{
  "n_layer": 14,
  "d_model": 160,
  "n_head": 2,
  "n_kv_head": 1,
  "head_dim": 64,
  "d_mlp": 768,
  "vocab_size": 2615,
  "activation": "relu",
  "norm": "rmsnorm",
  "norm_place": "pre",
  "norm_eps": 1e-05,
  "positions": "rope",
  "rope_base": 10000.0,
  "rope_fraction": 1.0,
  "qk_norm": true,
  "attn_scale": 0.125,
  "bias": "none",
  "tie_embeddings": false,
  "parallel_block": false,
  "init": "normal",
  "init_std_qkv": 0.0282,
  "init_std_o": 0.0,
  "init_std_up": 0.0282,
  "init_std_down": 0.0,
  "optimizer": "muon",
  "lr": 0.00906,
  "lr_mult_down": 1.5,
  "beta1": 0.93,
  "lr_head": 0.00308,
  "grad_clip": 1.0,
  "warmup_steps": 121,
  "schedule": "cos",
  "final_lr_fraction": 0.1,
  "batch_tokens": [8192, 16384, 32768],
  "seq_len": 256,
  "doc_mask": false,
  "train_tokens": 208800000,
  "steps": 13376,
  "dataset": "wikipedia_en"
}
MLP neurons of a small language model. Each row is named by its layer, matrix (down: output weights) and neuron, and shows model dimensions 48-143. Each number is 200 + 40 x the weight over its row's rms, rounded and kept within 0 to 999.
After each neuron's rows, "raises" lists the tokens whose logits its output raises most directly, leaving later layers aside.

L2.down598,249,185,219,185,168,198,233,169,206,198,191,187,189,179,190,160,198,239,251,183,203,183,182,238,278,252,140,221,210,246,205,228,194,200,133,148,306,135,164,196,283,159,194,201,227,207,199,197,156,259,129,153,159,225,215,219,163,215,181,145,188,153,254,154,274,205,204,234,179,129,268,221,221,167,145,221,162,229,208,149,130,144,113,162,150,157,173,267,249,219,148,199,172,260,203,155
raises: "name ", "which ", "name", "title ", "ens"

L8.down436,168,218,177,244,205,209,244,190,289,236,160,249,171,212,228,233,153,147,196,161,204,188,173,204,159,201,189,200,232,156,246,233,202,193,197,225,234,214,167,187,239,164,162,218,188,194,204,196,212,197,128,134,214,248,251,225,209,125,170,285,141,184,209,193,169,218,183,135,155,127,196,142,193,197,225,131,184,136,136,228,213,199,269,215,189,184,207,288,261,276,219,235,181,273,197,292
raises: "be ", "have ", "include ", "take ", "includ"

L11.down74,236,159,223,186,183,172,175,224,177,283,193,267,204,195,236,199,128,151,209,223,237,122,253,161,171,252,258,202,266,248,195,168,200,173,200,143,194,210,189,162,206,223,208,254,165,169,251,247,207,187,246,199,200,217,225,236,247,232,259,184,230,184,257,172,193,237,195,226,150,175,198,203,177,226,135,246,192,230,204,180,227,247,134,243,61,215,211,157,194,234,215,186,208,309,261,205
raises: "ately ", "ated", "ates ", "ating ", "ations"

L7.down32,230,286,176,213,205,264,145,235,242,127,208,248,155,296,123,238,212,179,234,213,236,291,228,186,268,179,262,183,273,236,199,202,154,219,135,152,148,197,132,163,216,199,198,218,215,206,207,199,211,232,175,182,186,194,246,237,197,233,209,142,193,157,226,235,224,216,107,221,264,217,224,198,228,178,171,174,231,171,231,145,159,200,214,158,169,201,179,211,168,224,191,159,221,211,183,179
raises: "of ", "year", "year ", "out ", "Year "

L6.down134,205,242,175,221,187,211,206,220,274,174,163,177,218,241,254,253,123,164,178,209,236,191,198,180,173,219,182,199,225,160,186,212,177,190,181,215,199,253,261,240,175,167,212,218,244,219,217,243,169,278,215,181,236,202,215,168,162,188,127,266,183,212,167,214,201,308,130,225,147,194,185,219,208,125,164,139,199,104,204,208,168,194,227,204,234,194,209,289,209,231,200,204,247,291,260,267
raises: "be ", "make ", "play ", "win ", "take "

L11.down671,220,205,186,169,238,187,151,261,167,269,184,190,168,181,169,223,194,310,186,158,139,216,169,188,186,193,188,230,157,202,197,175,198,156,205,290,243,188,207,212,263,222,241,217,197,271,224,134,195,191,182,236,211,233,238,199,223,175,244,196,249,221,208,154,139,187,138,208,175,232,265,256,202,177,233,185,201,168,195,185,229,228,187,165,274,225,188,207,253,167,311,156,241,218,197,153
raises: "to ", "ever ", "to", "not ", "for "

L8.down737,199,224,180,260,157,245,197,202,228,199,187,235,205,148,153,289,160,135,193,209,269,202,148,177,231,226,152,230,164,169,248,213,174,242,219,197,197,214,188,232,205,156,172,249,185,192,237,259,231,202,175,172,240,223,272,257,149,201,179,188,172,206,221,155,225,214,138,238,114,242,151,210,189,196,179,153,159,82,248,195,180,216,219,194,193,208,160,297,205,151,210,261,270,261,242,178
raises: "win ", "be ", "become ", "take ", "make "

L4.down281,221,220,141,136,241,250,172,238,188,171,196,267,143,196,198,177,220,211,234,201,158,170,251,229,253,176,153,171,218,200,187,244,165,205,179,182,246,168,159,158,218,217,144,189,181,221,164,229,206,271,223,265,224,187,204,200,247,194,257,227,185,229,216,196,150,165,271,160,146,117,158,234,197,287,233,179,211,126,165,132,184,187,192,155,167,158,248,167,196,184,256,182,215,178,210,144
raises: "year", "year ", "Year ", "day", "given "